config.yaml
num_hidden_layers: 16
hidden_size: 256
num_attention_heads: 6
num_key_value_heads: 6
head_dim: 32
intermediate_size: 1024
vocab_size: 3119
hidden_act: "gelu"
norm: "layernorm"
norm_place: "pre"
norm_eps: 1e-05
positions: "learned"
qk_norm: false
attn_scale: 0.177
bias: "none"
tie_word_embeddings: true
parallel_block: false
init: "normal"
init_std_qkv: 0.0312
init_std_o: 0.00553
init_std_up: 0.0312
init_std_down: 0.00553
optimizer: "muon_variant"
learning_rate: 0.00488
lr_mult_o: 2.0
beta1: 0.93
lr_head: 0.00751
warmup_steps: 200
schedule: "wsd"
decay_fraction: 0.892
decay_shape: "linear"
final_lr_fraction: 0.02
batch_tokens: [32768, 65536, 131072]
max_seq_len: 1024
doc_mask: true
train_tokens: 389900000
max_steps: 5688
dataset: "wikipedia_en"
MLP neurons of a small language model. Each row is named by its layer, matrix (up: input weights; down: output weights) and neuron, and shows model dimensions 16-207. Each number is 128 + 32 x the weight over its row's rms, rounded and kept within 0 to 255. Numbers have three digits each.
After each neuron's rows, "fires before" lists the tokens most often just after its 100 highest values on Wikipedia text that the model never trained on; "fires after" lists the tokens most often just before its 100 highest values on Wikipedia text that the model never trained on. A number after a token or word is its count.

L2.up452:143097133191113134154133089147106114144103125090165121154123129159148148144160129130120138185117165129115086158118132162084114111112109118094140152142166105168164153134102150164126153218118117110126101077112140131137086108140137138135184132100177074156096126112118083084107091133089143177089103158172148138074131149105113156140075191154094106123153129071134075161099073165224161137157111112104139151146152148130121107117167091172124172088068141163074066120183164089109115074128113129192121146153074133093211138193140065139148132110065077100149107176163134130112143084114082123
L2.down452:140173166215132113093067102149153136164081084134122092079138141156173151180168132154135154145074094189117054164151091101112109077142156160108093130129105107148152150185147088067109110159138092152126123102127150122123164141044132127142155122077140097174155170187079159135128130142079137127073137151178128104089082087134072114133180154160102111109133153066121171158122100074156106110095161131181134194096094151130103109164139151149168137077159124177130123106115105118125127109139132130180115121151140080137078141159162089072126133111170106122091067090118104122114126198158065152
fires before: "| " 54, "|" 6, "November " 4
fires after: "| " 40, "\n" 7, "." 7, "–" 4

L9.up194:102142100133143128129153193157112138127158153092129133125054149155085136100138132163122103121154081113136082171082108120132131095165175176104125156118124122174167174165146145070110156139148098081174126128083160107150105145136135135121050141120169103144134114159179132172131172143188113111147101078147094152055104094155133125171148108110092206115098118180133144148099165111082153102095175121179111134154116131105162186068182172103086149072141120096116110073110151198142117165126209162099079165140128131148142075131042145087106190115114156100121140139102142154123112155094194135
L9.down194:098126169131123144105156102110110130147112164079115109116092112141088127128118034149206072166125198143135158100143105119127109146094101132166127125072043155141169149109112147081154107082138116146168150066159148136150062132159147100150126119139071179115124129122110127146086130115114128119120106133117212053126057116113129124097090132194158146115088117131158189144127154092139143113112135137129104165122151102173086104156100158107126096069120186140164169147170139095122137146091087156120224126084162135050149117154142201109138106094113180134151106171164107105133127135148074151
fires before: "; " 22, "| " 13, "." 12, "0" 7, "1" 6, "2" 4
fires after: "| " 34, "; " 23, "0" 7

L4.up70:102142126128138115125128133133111104143154146129178098158141121134182093140143056146169127165116129124195106109160091158088108078069089069116169060148128121179089190136097091072097191109122124074134121168160139107124136152155152109129168150100116203162123084122096199097142160124136074127091160133188127100153134108092197053144081102144126132081152142113133102123150146187057154144065086085179104111112158106158145124122122107089147095149126087100193174135121117149081072105159123114106122128166139126160152114145080131144153128107165143107135155139197149136069180108115103118
L4.down70:080102144113123163125147113159120132078076175089064100164096102066116180159168127077118168080167121188099116149093109142137131131165099175092191070141088094122185157093130184160096087205101136122143208073144098123126092135084132125124171143111140170131131126171104066091108132104194099081124124125157088133151162170131092152164137186137145140150147160159190176110141103093167074104116218135115177144128123117139105142108130187155107136113130115092062178105109162124120112187055136096106141129135117165133142144181093120170124127104110150152153104119137129108076139086173112112
fires before: "| " 52, "|" 12, "% " 7, "of " 5
fires after: "| " 52, "G" 7, "P" 5, "the " 4

L3.up281:130099144113152161090204112162098144176161139094137024133078152126156117148185149174150128136141133115128122165121188094092138081111203102127120154179140128151082186165113148130116173083134137122184092137125068110135065126159096173125094077128122098128102088116118112108099097130121131196177139103197114149120127133103146142168099126110074139129133135055138114105147122140148132123133147112074108066143094105155110131131135086115112146148159179103131127150123124140119087149154167115123065183075105191055122072091173125174150178165084151098106123127150128159122099078187121139
L3.down281:103107137080172148099131094103123121078187131148105130084112154130121167110156132157118150101138085185138082109123125113153132061210199086148161170156133134153172163085114167057134124142126116149118090154125080150149155108112137152174091175097113072143122129096108075109114087039154144142164108123185111133093089109080140080109145160139212127128165134120175128109121143124187107117061173090138136080084083149114090130201137114097134135116082176168087174127111085124109190145150105159101146109146097131106184083119124125125136140136128099111150160093151123166170107164206146102
fires before: "| " 40, "|" 17, "ing " 6, ", " 4
fires after: "| " 51, "G" 7

L11.up446:085160066111123119110135104113143137134148112158156175157050122123125107144081169124127115131145153120083139086155073125153168144098062111096165155154087115120128144144145099128119171148095144151126076144168124126093107139039059106150113182079149112117149121135141123089087167079114115145103146119139108123135121131186143120166074112083191144137175112135135173056125087110147140102056080147070091156106155178115113137145144077111125140117109175179103069093188110177165049109075177099166157105126193149116176175160125076149089105157152159111125167102155105146129145163164125100
L11.down446:171135131086141145086110177147120142116126115150161088180156118134108146094132124082150115155121149162143176124111113066148106121110140100122103149161122137083187113144140124183184162099116106117106071147154134101044149111134102140129163111114098153140134123133095182120102152194144092150136139134102107106202095099137177082105050112079036127143127073114117149189080170105127166130115135133129197105159063145088090121176066106142113081124201149203152095130199140089122108129152101189136096132119160080101110087087037138105152136124144143086076123142120146145134126176111194088
fires before: "–" 32, "," 11, "-" 9, "side " 6, "+" 4
fires after: "| " 54

L4.up447:084108129111113122214089186126132138134066150154116119113088147121139119182120146127143164151101109152130153110077087132141116131138104115148109102167090195150146136162177156120133153124086053141115117124196130154080129129160082147125147172134138171045122128121108155150051160111077155127114130160186088117176151165123145071133128101092118144183105089185156119122179082160153163149144144170125104151141048121109115142177096119090106134080129160073191216067135133149131128088175122108167142139112049113161158062153128136117149096121127066074160091113106176109089179106169157152
L4.down447:127070161145120109140156121129105140147084136153185083134142130123118172164057095129060158084193152161092106148051166111069139114136127192155117133109117131167168111146143131193095149109145099119214134120096108106116117159122139102123128132130162208130199153159092140104100123094107090131175121153085104198081085130132144109156120125117066164079150124045089111115161134133134189120148190131168140158130082082115151100148151112095064108137134180081158127162171111149141123115091178168116076143149149087151174137083162163074130154159137116098159127081168110148156088143155093141
fires before: "|" 27, "| " 21, " " 9, "% " 8, "0" 6
fires after: "| " 45, "00" 6, "±" 5, "% " 4, "0 " 4, " " 4

L9.up262:144106152056102164102146193090081147139141148090125107122125149163130142135136158104190114088141147120099097120117106107208073134175167121100126041129111154151171175094111098171130103144157087102120105120129122165099146116158009135080130097215124162157092208146144131121151175129146147123110099103117134095183114173123154064114151087111106170088177148089068195135163202176145091120155119136154090115186150099174142179148115136077133106092114096111112110099132104140088133127162141101104112081121106109080168119069156112135150100146127098123144085135166138164199092161106115156
L9.down262:152120170113087095156113166158090104116060138186162119166116171133146133107134199136086124214104130132155114078091110121079149153134081174114211138183060169111070136133153109086100109145169149138100138074134098195141092119095170155093096148111184146131138113108097121088106145167115133192040138119120167095147144092155142153113141075147126109126107123114158170144135085124086175129182141154151132166102110116093174086133127153151167119137146063073124121122090128116118155137142066125186146076104141144154154094204114097139145119065115111127140165057128091115133123154130107128
fires before: "| " 60, "==" 7, ": " 4
fires after: "|" 56, "." 15, "cup" 4, "|---|---|---|---|" 4

L4.up707:137133158086141118125118120138142094120125106116106067133126159169085126179151076089091099120126075071100082112113156118123134136095130171216106135120122088168082167145172071094120112143157111145142094156129098161134098179089102149171158121079126095145158175124206152101156130128121112108176181094150123126095081093101091083162178154142077193139131108095113133077117138128132098149126084170162115111115078120096159148121079111167206146069175169094151118070115130136070070127110101136112082108129101064119141137162145107076154088095191135132149150178173155105105056146073124111
L4.down707:125115103105157112117174088114120141130127089128158108092121094129134201134133126132109168117124131176104154135131167168128142113131110122135119134196146131141214140134067118113125158085110110113154113132171123121095155152135056099123064049151204124056192116155099133109109185195097097144076151135116085108133129160089112091187111182156017098133111123099165152158084116152193117097105162118168155145207133119108161068148139074087132089100120091142102115154146119089159135111086092184138145073118104081092074208142099157142118100154136089173127135102144143163082099128150182142
fires before: "| " 28, "0 " 11, "1 " 9, "2 " 6, "— " 6, "|" 4
fires after: "| " 36, "2" 8, "3" 6, "1" 5

L5.up767:143177079138124136126146167153143112150103136114096074134101195124099123177161098090109102081140123095137063128148103122087147101067096171131160123150146085137071167146117135140145081138145096120098093145208105084126196135174118139112101127122129121149167113139083086166099166095100144074173107134144155088127148118141096125188122159143078072127148140119146141099166109111146154104129116146101111134137091109108169153170086103134151094078136174140163147056146116144178092121178119108137075166190131119131181155124164085160184097149116077160165098178152135098114087156171097119
L5.down767:148090164125120088177159112117187135134108117124120155058089219104141153086126082123127154162094061165120097149120087200194135108117152204130114160162167121111129152112129096053137162144142109167113121167130117122155150149123134148151095139144129176147116125126131170173177128151126140144124098099096122140129154107129165119188075196115092103146136130035101124118108133152114113112144140125155138114170122097160137102161188147088192180078159166203167149173144138078133140129065173226082113138120139139103080154134174100077135128132111089146124107092088171124097097132082076175
fires before: "| " 61, "|" 8, "the " 4
fires after: "| " 68, ", " 5

L5.up820:069120152164119110128107142116098158109127111167147109123113101126085123180185150111107145151169128106139165238128122102170098105100143102050168091164103127153130117075117121112116075138145110051094117122133159194125077162114092121077175081135115147146131140140077075179087130112169141102138157156069109108098163093133142122128098079114104119115145166164103151061098124156160161124086141147143118152103155102143157145094109124157140158124112125107124168160110105118085105137126110164194144107200156138126117150200121153166108191132156104103105106110199122076164075134085097090
L5.down820:154146134139130204081104138170135096114133130082101204192117147122110143085117141158128092091161150143144130131123112096094186093152140102130153053168147149145088127102103108104176150085100078142146143147116120134103139038155176126136154060185135124108086112127175138129066112144135150128103117128123170091218157106100131141137135090182208175164132120153103104096087141144158159155103039170145091147133081182138052139133181066149118158093141068116103152117116122111128136106137110180129163138108094145153118083149102125120147168131200133123120119152106168049100127101155134129
fires before: "| " 65, "|" 11
fires after: "| " 42, "+" 10, "5" 6, "4" 5, "6" 4, "−" 4

L4.up721:153101100106177174202120091108126183137141122149142075150065124153123150123103126156159119119047069147129115113152124088084143105148113138146099143152151148093173087093123106153049163109147112137145084135148090123146173104114142134084115148182141104118141123131122090110144150130100166115120162080127157144157176136163104111141166160076177075104161125163177128124132116103151121092118157093059132171111071146142117085131107153160109141111131142153131163125107070126109148122085141132121117122116135107134115090141105092105229166112126126148116100178145134148127138151155191165
L4.down721:142144069110097118087099120092144089143137093108102120126076168130087168081096129115116130093169087153136112118099125112161089121139086065086127121087122073110110180139176121134166111080089170119172111140141131140060123107132108150112162118073117189173126123074130151097112162150125126111112202153131160147130041139109138171205167156147133089120161136157105116145142136064143097164139149132143167124162079187152145097146070131071121095145105149147118123069091248168154064136147176169109045133139115136098138122120097177129141137192110146101090103128166115140175120130101154077
fires before: "1 " 15, "2 " 13, "/" 9, "0 " 9, "h" 4
fires after: "1" 17, "3" 13, "2" 8, "Al" 8, "| " 7, "/" 7

L9.up541:111153068111178100151162129108099125111120133143139172173116142203141148106124071143139078147151130131143096135156133124125157138109116181183143147104117174113167119116087163145156119112162085130175081143154187090137120137084079112104126082169141224092098099166089157160127168046159123125177130129086100172129106132053103089153098115093104122204162089128139143137066134145151144125177140108135133111079077112113172202069127116125165125125105070101124140064134135123140144130143174139080200098146094174155128110159178178119136192097127152166113134097145150141109134062162151156
L9.down541:175128157124141156082138173160054167183103113085151099117146078146105052155115126199171107159149154091140086153151103124160102152103162100082142105011100130190151142148173120076131110107132174118168118143139117138119112113139082136150179140159132104078144108141120179166109115130095127139095154132088174113101111121137140133179160146149099143150086106188124130102166121110062153081071167106142133144131141159096157062145085095061107191141114119139101186177102145141088145137152093137129185106145167137176159129128147136140080060103136075093142133140106093098084198160143124115
fires before: "| " 34, "0" 8, "." 8, "7" 4, "9" 4
fires after: "| " 54, "(" 8, "r" 5

L3.up666:127074127123170103221147130095129153094092092105115116128045145099129083117075140144098140168131128094111091095149105128157135175119138177134126100116052186216217135151112118122115131109143150140170108065147089089073129113095153105101149146127132176105128099125176104125143126110111131181114108150192085151139160176114137095157107170137167134099106143100129134109147127176089174129157168109115119189131148110146166155130122165148151164087104159053101152081161106164138098107140111096103173116110147159170131133100045119073111127152132145127126144121107187130115129117130069104
L3.down666:119188136092090127138202107131179161085085164150126147143122165160164101108125118145145163168139162116163081116169051149138162136118150128109170157123115105099133107146147139162080087060042106140106082094105130158110166111106059191127098083159084167128158109123100155154145157113198157164157074124118146118131145089079107035094144098108159117098126107122136124092096122073094104132112090117138162175102146116110180202097104186162139138155118145151118153120147115102134146093158134109134132139109129116101101068158144166122151171145158072136131180121154146076151107143140072148
fires before: "| " 85
fires after: "|" 94

L5.up687:169053160147101151184131148140173037100116143164172103157108172177168134172122082156079155107128082154164068108135128097083066130141119101098165079145089211116137135133140102116156095145126088107110114152156112153097151132147115083116118115103136159122161115126173118162155122151156124122141163130133161104111130131163130086126135078106111153099116115145108179121103182109104173108069151116113087133196088095086122177089147086203145115124084083130133129079035132091107108121134141128102140119116216093154140162127067162112134115129157080151066089114136157115106087124162185093
L5.down687:100096176132129114085133205139175138098079117091143136118151133083089157140066128156120136125121111161117129097146046139128070123162135171138091116175068157148143134096095133091159079119139170081109119118103135180069099120127137046128096125179183119099147158155116171103135178138110181101132097180231131158144103111138079114214153177107084124104136120144114127123184141134073169134177116105122083170075093132164151100113164135110162073130085177053083127131090105132163114138142139142176131147109138142153106110142169128191128133080103165135138077116148151119162140144167168172
fires before: "| " 77, "|" 16, "m" 4
fires after: "| " 89, "/ " 4, "." 4

L3.up302:083078111130109127187158143129124136120098132175145106160120089160112077149131136103192109142088124107107167138123160166132091162173122128162120119151080177196191133200087073100120116148167092109141135107070162150099116121113100063171168148167159179106113100135153154100093126139107131175115115158150114153129130086151107095117096129140185119156145120097173156127130101178099144133160098112139066137138096132136175105114147084135113136158136122111074178143131081103149133071222123160117128143112156166173142098048099171084163090209120123078130098156106149137080129085124130127
L3.down302:096149163136113141128155126146213136142126096084145094119099154237091137059141118164141114158122128118107145085141127136094147130114194176115146076134153103173148109101144094097127090167178058134124105081097128181132165153131101133137133130053167116157150129139117136121080145150170124128109103108082143115087142054114122145161144061154130120133061126127119124073128071113146105165145167053153178091120157128092139180120167177089160142113117169119105098114136174079135095142091131157117132178148130104134137101133152116181123137115109175133120115085169208079104092142144102193
fires before: "| " 41, "on" 5, "|---|---|---|---|---|" 4
fires after: "|" 43, "O" 5, "|---|---|---|---|---|" 5

L4.up380:094176172152120099081134228105132132139120084152112079122144164113105070085161186116116104091087169109153157131143126061104098138125151160122086097126169147135084104170146096108128210137115113128098117133131128096135173075180156134079100125161143101128166082125128112127101115167146091142155143160101173090098121122110055128172117061122143124183081111118094185190096152133112149127131122127153103134160163072106130127148121119145107100123146115139142145114164066111076161114133141160141113092100139155095139177100186143178153147161118161119173123074144168093158187123167136138
L4.down380:122080128146137148123088127094110153089132175091148155156105113166147141125094194124141061124129155141143081092106147141120157182092212161139144062116166101145104134114068120141157110123138219092108147136123097031107102113156124177164089126113139088153131119144149114127178080122148157152151140086078132127171141111140086086093153167124124130079111141142062117155197054168125128184148146084115158121131064162092100178126103084138107133113108153112108148102170155062171119126139076128135129144142150103088142146186105207126051077125153150189089155135129083166153116144088069116
fires before: "| " 25, "\n" 12, "201" 8, "tion " 6, ", " 6
fires after: "| " 28, "\n" 11, "In " 7, "- " 6

L4.up934:153077094111136149131144082158102156118034126115130131174056152108110118073116136189074156120170143176152108154139158079109087176204068111078123155169073108146099162084120155113156134115200143151130119054145112187091088111118107148108104115136087104102171099145184108104142105170125141154106165096137126106112166144158078066166120110094122130077183201154125123145091122138126118177084116157065082101152110103123140129102127140188133154174126148104153137160154103071116081123124093121143113098135125170071165168111109080133123129104152151141140122128141106100143166160154155127
L4.down934:162160158114120146073142156143146087106058165110130121078113140124094172109175132155143139095127125153134129199117144159135049110113132125143102142112113044169183040160109080107149125192053066151095148141108147096183141147133123135129116113117193165145163145131099163151138116154116138155087142109124148116145110138088120173084156134100119133147120110131160123082108093164150134114117137102162149096126133135157107120121064091164124111143124091076150114090129219144072145173101115131117120118184162101117121109132162107137194088139153129121101054092128137131156145110143119118
fires before: "| " 44, "|" 6, ") " 4
fires after: "| " 21, "No" 20, "O" 6, "G" 5, "C" 4, "St" 4

L4.up491:087093146088163152111141187125095190123120127147139080147111106182157075158122099159134096108108133131098103092096097207139121119168112071115112142081149101171147148113141139136139055153131113137112138106149121147135073101118106109147148134141133142136154098131123101112104148104177153118180122153145134130096099101161131085120099073177104129148140180100166116162139149207097114138154097117082067172171100138148086120136042127144105150103106100079104155136166090155036100122097158154120160180203115115076167151102135140080114098127140102171126101170201109124101221111173208144
L4.down491:137137101143186121144156159152089156144125147105157192134152148103139139115088162162096105145158164136123164198114165158096136100121124086117127155149115153049202094108153150092079087177092145153092103171099163097157094183113086093102163138100121150127154160073164107120100179140126133073129112143098120078091152088088108100116110103191107166118135141152204134127144179144132134117097175110113122100134139141152097173147044091107134141063139097083199114117148151128090107185127121161144149113168086144119131095126113087162135126157105140135124154135176093145179046124094160183
fires before: "| " 46, "|" 24
fires after: "| " 41, "P" 8, "±" 7, "G" 5, "cap" 4, "F" 4

L4.up316:116109146105131145176097150157142131107124101141108070152157149152035199159093114152131061081100133138172125188159106111106145157135168093105169140095114073178100174123138146126094086058123090094139126128101095081129164100134181067173126129086102114143140127150120143173145150040159163114116121142142116136114143119142114137128148107143198103189113112143168125121132092137121143021084148055107104116130120203176139127135121106186106122086134108110130201057140139187147118136103142135138120110178107132163175092141108143130153164080137105111130097132174151126126160156105120172
L4.down316:118084107105133095140136134154111166108145103111140159158126125110090164135109154096070123165155117104156097130147157164134102153094152120160132094040084136183181162108131178114125116168124093091195129102098125176167114152095113068137067119240162155174169124114112138117144148167125121099129120116162115142143110168114182122186094126113039170134155167129147099118128102037116157114150149163177043084171142171161125153156140088110118190153122166092126124076113139140107143124111164150087121172142172127155094125147189157110140119137121140097157128148146144089087099087103125097
fires before: "| " 61, "|" 9
fires after: "| " 61, "2 " 4

L6.up144:164140133107150139141144152113121152141118105111132057144123111091107173168188134102153092145159134121117119129145132168087156099123158121128172152114138094197160166192145093172118136159123137207106140177157167099157036098147202155146148107174158110128112142158122163040148122125082121096123169154129123078107128113089175120157124135122131136142085136095084115163164139098071120147103113177130084153098113123135117144110136131154133089143082209103119120087142178092143131084074137126137150056105144140068158082112066131134129099148188072132093062097084079093142135141184158109
L6.down144:139162162117086094114106111147152102158062083121086161124170089130129133176177133116125111156111119167081119168102185121109190100136142145160088148062102149170173105124121086107172160125148080178160141159097177125094117133079126224183101081121157142058129135143140152142119085145141096109103153070121129120090110127138180114153111171110160146115140143147093138197136129149123129091164193049062166088133095081164117125066176120158137107153114130098056130095152183114115170119066115071134129102171101100136127109115109173169132187162156098109087093122160122137090143136137148153
fires before: "| " 61, "16" 8, "." 4
fires after: "| " 65, "N " 9, "born " 4

L5.up601:120127099110151095156209107121100026156168132122180063179059156115078133186111162157081109089130080109118154104097111125070102108112164105130138089114123117114163142119135109143135180104127110124107170139161084186170098174156164112113115151129117135146160142150144083130146099122145153135082143156148095095127107139176187138114099089124124099139187077061165139065051154110036121141078153192129092116108195110127126143141114112130138099078095154115165096080144111131145181088130104112154112096146178202105155161175178159115100107157117146145147058121215075195125164089159122116
L5.down601:165198158128094121121113090125116058124091094119142120135125177108095123162174141108082136151112083128117135131054091151117154045165213152130130099101161133099134153100128123129097095138109126141136123094121128149104117124111081148141116063134129138094150125104144163137137100062146155128118123138136124114126134115152112132143124200192143128146149127076151135158056092119135140090091193022155177066060135122161154111144166102192177123140174109127090086156158190145092142145103110125199165066141148137085163137099131119128123121136170079187130053149142078146085215159173105164
fires before: "| " 48, "|" 10
fires after: "| " 55, "comm" 7, "/ " 6

L7.up587:113132146091126104110116145119155157139164136091087141074063090119107153130119155086119136114131207076176123079077112117118118159152056101086125105146144190151137194160157158086154042151155145154108172115142153130136207087120099113144123186136118136125159156198104109113137130112086115160146091063169119062122103145142112138118098142144086145212146170126143080172136124160149129150073118161153114065136093142147121204122098090142168144124177165112091112151112130164140074073165166143161126098177080168127175095115116108137153111154169105126121072121126128151115163106122142143
L7.down587:104131139114090107083102123170053058058164148131161178113174223124191143135154079144152132113110135166123158099092198142113119176165103138145142065158088135064172095160167146144161116102100092098110149126112101130121109118124133144132162078186129162108136097147190137174172170077146119115139191134092122168131113131123120169126119103104076066114098131077038113159141107156106107113107138120146119192143105134123133165133131146164144235127174101110108118116151107139113147194159124152177125070123142157077130160173141112095113189089118168088127078137107093177138111121068109141
fires before: "| " 37, "; " 11, "d" 8, "of " 5
fires after: "| " 34, "the " 14, "; " 11, "ep" 8, "S" 7, ", " 5

L2.up158:086111113084101123142133144091130141092135151138169097114099113153102082123146108107118136158126162149216106196103129104076127129126151157075124171149082165106151130135128135104097144159110126116108163094135070078143162115121077165098151206152082120180105171075070062072129130134120147147079179130160138122142149157053163160082134154111144195159156083151145128109120136178146180166090071101129062212131110107100084149144107093122099193142087128065129165115130175140056106120177165152129166135138138128116139086146086158153152135084082094117178115131207120164126096137127114124
L2.down158:174115163137161135110161109068152146122072098123138120149105087078106102145047106095169162068133085162152134164107112171112097125100147125082133077124117126141131156149153115133088166146078116159087120152139136118154059144162149118188155102154196187117174129131159164130089133179079130155121136128138096120103156129187148105145140172141087136088110118120131107117150095170154114124104153103079137163126209121136116113120168145103086077070185079067153160052127139190136192123153165136138186137106175153138107120106135114086098117167141125110126089141111110140114181074156097106
fires before: "| " 45, "0 " 10, "1 " 7, "|" 4, "qu" 4, "% " 4
fires after: "| " 51, "0" 5, "1" 4, "2" 4

L5.up419:158082116151110171201121127121122119140114120145110121076088084143112089116145082139082095115145111105144131081125096113171133153151146124162132081196117140181161123152118126106104143181116097117095160081115104123088154137180108137129113108118181143093097110087147127085140168114094186120143119124172149102086217104090096079163092164162103134075116124191158112132071191141167110135171105061103106162155119068135142196120183083082085182111149191087098123132188133127126158137179160113154108120099119164115167079139138108100080102174138135154117115226115159116133127136172114114
L5.down419:127097109130170103140130142110195169130170146117145208100175157149163099104147120162144164179149161132106126121088106121125196157132076127105111169161076171099151167091061149116117128121112109135148132096099106105105119148114110100129156109125132086170109060157082180188058154118151165214141085153114135108052123101109046117168126104126115132124148152090114157094108101180168117147152123125119136114129125128176156133155118196147087159129080164180113148181140154127135137096134120195090159172110118112132101055083162133122125175048105148113068134095158160168133098184114170146
fires before: "| " 36, "|" 9, "—; " 8, "- " 7, "ies" 4, "i" 4
fires after: "| " 48, "; " 8, "—; " 7, "|" 5

L4.up734:129138174164130172174154173125156161107098186124150113154098104129052068105123089113159100144158098157173107152113118123171150158142107161180093142162136083126079123174165120110095122103140142098165129104046119158083180198136107180107137157112114049162147077129128106089156159156153177136071052112169126136151079124131150134147129147101157145145124138063125131055166077137147113130098113168148124165139130153092185110100082081151105168074110107095094119079078194139119121133130121158167143122185138139120134178139089090080139057143098154070121136143134074154170177140125146100
L4.down734:158115078147133110164107101133143096119078150141199084153082120102116100096107176156127170138087110205104137131181204147122145180166136067134110115116187118107138164091099073072086104107090119130145139117126112129194123118144089092103103119133121058150137163164132127128116084121148159152118116161089123128111101111121123141170133178152093092117122083173158091118096175130082144092112185123036180067045170106165129106211165108116125196150114071158107169092100102143142143142158122125174132113145099157189163144085080132128134099125150113183151122131138107129120151134176105092
fires before: "| " 38, "." 12, "+" 4
fires after: "| " 67, "s" 6